Weights of a small transformer language model.
Architecture: rotary positions, no biases in attention or MLP.
MLP neurons of a small language model. Each row is named by its layer, matrix (gate and up: input weights) and neuron, and shows model dimensions 0-159. Each number is 128 + 32 x the weight over its row's rms, rounded and kept within 0 to 255. Numbers have three digits each. A neuron's up and down rows have the sign that makes its largest values positive.
After each neuron's rows, "fires after" lists the tokens most often just before its 100 highest values on Wikipedia text that the model never trained on.

L6.gate48:162124138178166141154076124126133108097087153165100180119105079129119105156222094059122065060126087128126135113158131114109168196118115094093041178114150183111124146128111091133127094117145118093100139128117093156158118132105125125153111161078141144088198091187102156113102115125094143084149167107094166162135092132164146201153137128133093174115111108145144099120073180144024107127149149161108152165111124104110122109110134105141210151153158110152093108107131151134113126150178139
L6.up48:089178152136123091134168118161114046111091154038072174093094095113090115128144112134101163125160118102125111104104150168215110078125132110081180134107131158140158121143131081070138092116129055118136130132163127079118121118110090128109155142125056111155173148151107084089108127151144119108142089143118135042157068147134196140141134165143132122147172166121138094135132144107088167080106114183117159146143158097078090120146096134213130155088146159098158099188130145129168140170102121
fires after: " L", " g", " G", " l", " N", " y"

L4.gate19:162190145120072134071125147102212173115103092154124191119154183206150149122179133131118178156137154120097127079139129132007133127157157104123118088115104191147113162142090153103102133100176178075108148144095110119116107126117165153077124129129119158129123117124134196114160102158132164105168137100135139116114152129151090082131086097142092105081173133130108189067106128116099123124170112148120117156142141099122161116103106132147151125149138152183150168132074078186097133219154131
L4.up19:120143135160165134155094100113120067082145157135155143120116104135107145215120193124153076136126103130211058142084163097099119127140148140156117141130100177099103073130167110163151163137103124109162142123141104081129112107158161152201118132107069127128152073092137053167124168132111127120121156058153136133173099154065035113170172118094128118144102129121128093106124084111091198119166147098124135135147202110151142053114132171142131112094152075154120156126117161153109141092092098
fires after: " l", " v", " L", " M", " V"

L4.gate439:132151153109130136121132115060106058117081134141113098149115080138149070086144130079071052085098136113154082121109188148145174149084184098136073070138148188127141125115170162092122120150092144094103175155092137131097143159098144115119139104174130104043135106073114133119066065124059086098116161147097112116103096105111144130187156153138133142172167138143109159121112105099079129101136122135166097136089110103117120189113112125095101152132092146081121095113170176084105045108105119
L4.up439:194087074186179075105141162230190175108123113120085162121148097145092127101098178102158132155147076151127104096139123103104106162105124140175142131102190156131111077109122095169100146222163102099158120115195119091114203180112135163208104136111143174149172149164126147091139152128119091124145139072130086124171076145100130150087114123140134107152129132104166132095123099119141151135163173064109170171179124121092098092128144126138127108149109156139128154118094094155106152110140130
fires after: " G", " E", " C", " I", "I", "A"

L8.gate204:139151154109142126106083097136165188121129129157082188152143169169117124097085086114117104115172079107097105150156133113116154114094104143093091096166095116117208155139111170046073131127138126144168141165138087097101135157154205069104156126134204114115086139149193109120123103154140179195128088132145109106097099185148176118129116086143123134074205143087166137109128137114199148090167128124177106152139123068126116138124101068162132123167119125087135086129152088186099135152137115
L8.up204:122115101161107146107084155120142200079100129118127108086131146091137156114163137126095123113168059148047126188124150118172096117083151114096105074146133123110170129121139108134082184163103128072128106169154140138124179094138128030168118080101130136117115171199151117120141184093127173078110144081154165153134093115114107152106187129146145091133168126048096148098095107168117062174165141160116133174116141139118201184124168154153170117150175133088116118121170092147116116124108140
fires after: " ex", " occ", " c", " C", "C", " to"

L6.gate243:144161100200102116163154130147111118205124124141187125111091120091131111122168122121115151185171140123125104123158122106142125105124122120065132089185168131080106075103084176123159122140148115161100107124126163152124152105197157114140122127140174161166167140163164163134128138111160138124091121104093132111140197102130065102111158148124149051144089132153148118191181140175121129094166099148119131096040148187145166157190081126142060156205182127132142163147100107156160063159146108
L6.up243:133073096151140134107177181170157129091129118107114086165122135171127137123165128136131153080113096121129083126151099107122134149097111093108111141169127159149069105117050093048141107133116134148171135120139121083121127157106185122094220128098164154146174167156083057107094166117124107159157182146127134122124166100132095133087125075116083133087106148197120144087116165126112172105162161095147160103070129119127177147116121060100123100146197066109118185205095124150111129186157139
fires after: " f", " F", " S", " comp", " sh", " Sh"

L8.gate163:124123142112094139174141090098138086093151146090136127167125138114113147159159135115166146069141091221136187153090197096132101068167104091087111143114160130074221137103094146087149110095131128103126068122133129172122135115130134124127125058148176136094156116185165132150109145161114127164103160140163131089157088125121106090125128087167184113113138135119088121129153104167133147087144160165166071105113040095136142175150146135174097156086141120142126144105199133055133125195144076
L8.up163:115112130080107111156100109119154131096179135116143089078163137137079163176100136095150137141086091196129182104117172085152112143115108068144079139118135128139165125122069178170186153136060114131095083149135158082124097126062115116091087101114115167094155084187102177145076114174131087175147137085113163093159151169107048210137158187156152075101156091142119163144157156150118151121100168134167143148089154127158190159119118129139078109161112149165139099141119139112097159132151123
fires after: " B", " G", " b", " s", " Acc", "it"

L5.gate1:153102172116190187128086104128187204170117131123124145172156110092071152136158113153199150145119155088140095052109094196133185157105198122159117145110112178169099084163130085145079159116130145124129169123087081088148097122130075103129112099092112119145135115145092149106120162182151091183172113106126141131111123042096172122128115158039114142048147113115162106181144120102104140122103157104144127140126098141098084157133109122117086106106112148119165135101071140135143160144111148
L5.up1:131101092166126210104131137132104091068111131119127151116114075111140109108146138196136146158130094091080103139092145095083099077088143081110061130095134155131146125097101058066136145130132137181124128157206145131111146109197178159127147149102199146126150097166137198130144132120138118132106168139168131075201068150122096099151106111081120129107099145125129144082056125135173166080174132106093162078145179079140148133133108139159135140154124128107138166156095140177175171130136074
fires after: " v", " m", " V", " min", "ol"

L5.gate153:118126118114148059089083191102133092140107123138126170103100134087088105138172100121103053105131131076130107165192135084139163169126151102179111113094098126118100119136113040135117141158140173162111143154140148139074169152101078130126120115121129087115114121193146092135203134161102138059123108080044121144124153166132142089095183096182075133092135098176115165124114101097100123095113087115169154111144147109101076150071106145191132161125091133115149166123150137163154181077136176
L5.up153:126084143146040100115213096135127063118135173116208164138076122069130128205113103104097129166099138172057175149152188164107129139148122197094105134135113084154128106126117108085153156178137077108103182120112078138114163132129068207127163133164155112140146124149159103136142152143107138131149121088116171089127115171171129116137140136154129119130100129147174116095125183116137164168127094105105128125127116183152115136153154197206188127149141167140122155116136115139111088162162165
fires after: " l", " H", " pro", " L", " a", " an"

L13.gate271:120116065157134123180125070158160133136107091121164119162160136149181152099175100121197121116147109195114125128127152106118103143092116121117133153093134135108111140150125117083102111118134150159086065148128107122102138116122127087153148165099153137140140100126128148105075136128123181135167197097052104079160139046182116094122160132178098157155111124071175092094102128127115178187173127142094103192120116080085130177121090102135114157147167142000178084112127119088105126172124119
L13.up271:147100069152184146182085128100121191083164119107129125164114126115119124134136153124174074109105123166107158166150094149126142078092205120139133137144098117150098112122125116133227125075121145133138135095101115169146153145115113126054082138102092134101171124128167097198101092169100103169177073152112124098129101133129111128105105201115131175111098092150170099125101163180087125186069077114125036136166121135170169139099115112168152122134112119164188158109152140089108101081143101
fires after: " ", ")\n", " s"

L4.gate403:132077168145144108124125051062151101158136133087100108099116129164108076130127080101135120112093144143158119116071117172144117091120195152158109105107138072134142125130150122153161145082112181149078190123163182095090132092118170147136103134154105136149081133101100092146116065142142078046127177115165119128052122131135127117194182099176140115050152180114105137139143120131086138131156072136174176112120202127114118130117085108153196131148072147125153151172133141108151188139139145
L4.up403:164091119100091159121106139074082093113102123117108173125100168132095146131238151143111053182186117056117061119122129190099176095120133114065147188134152170107095171141125179114148094129100152164120175103145172133115163149131075121155145142147151134136130102083136143155123143128163143141124071127109128194197167118168075157114062148152135143102133153150130099126146139132100177141108108136115111190086120152079168165146133082137158131130143053163146117103095092127091149131152122
fires after: " Gr", " f", "A"

L8.gate252:079080164107135115139180119152149166184176141153117128119158132155163173109156129167165078161156104133209139142148126122090102120175077141182130154086101112157113153138160196094118089167154160125126128113102058113104128132109142091134095127176169136077121109190116099144075071144182137122087109129149086149150079122095163102125121068104102169176123188116128094124177116182132090092129167124100163153136121123128137096149149140117065127126096101112164123121146141041110152130049196
L8.up252:083145101158144086159129162180125170091084149113133125124128152109151099189123128100085138111203105165124201126176103098157131174078110123082082136136176120124090169101117135158139145115140129149159102109063065124112163154118176084126134125069135115135092123230130130134108191115194122084125114150147119131143173117167109155181065108097123109096115113106100165120059125150145103177144112176148132170077118144172091196128143152123140118112069139133145149145137166129165080189086122
fires after: " c", " re", " st", " D", "id", " C"

L8.gate104:112069109089136158084136140094168108138185145140171174169087160159150168151175127130159096055077123148129139113115137101079182136205123110119106162051092122134187108171138147094127144109095139083092118140157162103177115098132129122113104161088157156143136096147091111084113086133178116168181157118075117115134121186045139109158147183116158147158096106164143114117162149180140094177099167184140138145072117139079144158111143160152170127092158096181097103080126080137124131112152102
L8.up104:153125142105136075160163160132102139157145135033170064151061128158169148080124130118120134108137163128153117138170149071157138099132138108122159120145148159121155139141135147093133064148160105144151137097134096093096147120107201118105120166126134165108126137134131165129131121208078102154145086121084097144172091098140173144150097144123069204163142217078139141177183116120086208137043153056126102132118125139139114105119166120090123144104118164058148103088135091103126111156118136
fires after: " G", " s", " g", "G", "y", "g"

L5.gate416:213103071117084097097149067125149090079114127089198138122147087119105136150144127206135120147135137162117084047059139141136141181139131122159095162131159153149140152137153114182069150104100161173119138102103111135170107119131164182089116113095084165156106111164120128108127108105118109136182166144131158129079135120112096048099221097127108142051126184127161118103130116129161119072166162128096126122160062161133151146109080078115096139141127153107147147153100138121140153131074096
L5.up416:140119094110154175072153159132154136127064096197112119163104094086165143118136126153075137164145134064112078082100105127116139170142152167145125151110119095167130141203173152129082149184131156165151146094146094096130129133124168201091092150160098110138101149161106106116169153129125113130156149176142131136088091081111123132074119114153063215060116145133086100068172112162118156108137179134134147137149106167163176126148103123123096170076126111100074087111082138147196164168092113
fires after: " v", " P", " h", " V", "ode"

L8.gate266:115111159140127139094148144129122150120154132185189137093131079119160119137160098127148171139170157109126153161069188202126102137067103101075129105093109122075170138094144090103106152209155109122089119089110169087160128134168125119194184093175153145113099122171111126134109174151167114157190155129078107147144120124075109129134195140099194173154067114170166157156125124100124146155116142119122143131176185150176119115106123119133133151176158101090112123142155107136081135115219061
L8.up266:138150093171097101104111174111120113126165113096186152091149113140156146135122128131133156177111113102078130147146117130093133112139106144128157114170129178124199128049149093176110095138146131172107155114083230100075150156156133111098112175170152119151135116107157106186084151147127166160146147121096087085177130139046062187189124159127174121163087101151095150108144123129145101138120110098108109114155123151178100172107080088118100194135078172176127145046140103136142099155171104
fires after: ".", " m", " c", "ic", "y", " M"

L12.gate174:182166105121059154153126133149089122143154194184142118138124095060211143148139121154106079116092094124149135084100184093113170098096126140119051097158109150185119159117145134167084112192106124171102152111153124164127114169106077160085164143161171086138179130155136182122162119091068172139159154107125088121157080089089157088173148130117133078125123143141137155167137125173082182130133118153131113161183149118083109113147114169186098135125111114102180146184142135099148120126068119
L12.up174:236153111122104149179117151117165200155132155127167137111112172139081146161189086082095051123156115094103091142084117035118127118140152166158175113166089135126107176105059170138169138157147160105148134150144151097140178127117137086128121145159151121129149111131130095147137140078137142078117119076117145097097146137113112139125160125074133137132122164092146101108074102103073187104146116121138153150119102140153062123091114124173151114160088146184112079205118127121092208146140147
fires after: "A", " A", " M", " P", " I", "P"

L8.gate159:158128128064087133135172187165102058117116130160143160139120063090116085162133151109165140148156130120154140132121083118083126099121147128132119097138135138122119122083111151130117188200135138132086116115084180141132145085164160120070159025170113163115179084142102124097087151137111152090138126186080123164150114079192127083162185128127109139063086127100133115113094121109120099162099186141098091139125133106071118175139133082110092188129152118118164066152171116127114137060135071
L8.up159:151175073102084098164126111116137194056096120112068149053135136059130172126140071175165098163135117069072109172176092161118102168166142143062101125089060144089098177176134108200115097138125121161137130108167109087105136152137075128083109155146176106162153154099135135132186152118126122088162112162118134163129101132171102113078127116053084098128103138126143155160089150106171145146128173092104118159152180117114122125137067157139132115139183134143149117116165121162106108120148132
fires after: " U", " T", " the", " t", " M", " m"

L4.gate77:121095122148101109147177154125116131129108065178150093167108082115089110199098155128151165144205153117124139180143117165135149135077047147038146126066161095113143103139125125135127121137148079181128129184155087104141098133064078100133122171147127091129163131099144165144149118136125170108114079093142119099122101119124123067123171152136140123113065093126177111084069173094065104158138162103167099112081183070113107165105105097151104184107112097132087169119094114101079142130102108
L4.up77:124133108131161185189170157159134115178134130186101130087124107132114147140114145096126135171150137124212178137175096112127181125084111140115129166130164147114154130148130143106176135093111078198126116115173112054161139112118121145154156080151178163143219142083193146193116109114129159145112073173133191152164167147130106128130174133144105115104130081127158131150076159090038134162122131096158142119095186081151190098123138137150112143137074093172117133098156147101131091079145116
fires after: " ", " (", "–"

L4.gate36:138115138154106152151121123123115129143188093167134142157106140170149084107152063099140084087153149120148103117123085167101145146124094140135147163147118195085147135152069122152143099082129158120172099139139119108109199198157149124106147104158191169172155143154110153124101131143156077105124131067124152159083140149147093165173159105189138141067109094136161155161147126144105201132198082157129166153132118081110172121158027172194179137085094121175125115134072114139132162089151152
L4.up36:150141126153090127157090136122090146145049103177118138112118150113130154094127057160129090078143089100106129175151121189116119123070067099147139141091102158104081120135117200082091096071165149133145126110135157123076122187128170107064123116167098129170076139121057150183145123148126106098151123099138124192156156111147139141131129101100160215101104103099105134150143176125140177092131131103128164138127108110127146101173066070111190100106150071122148136172135099147061143107068124
fires after: " A", "A", ",", " par"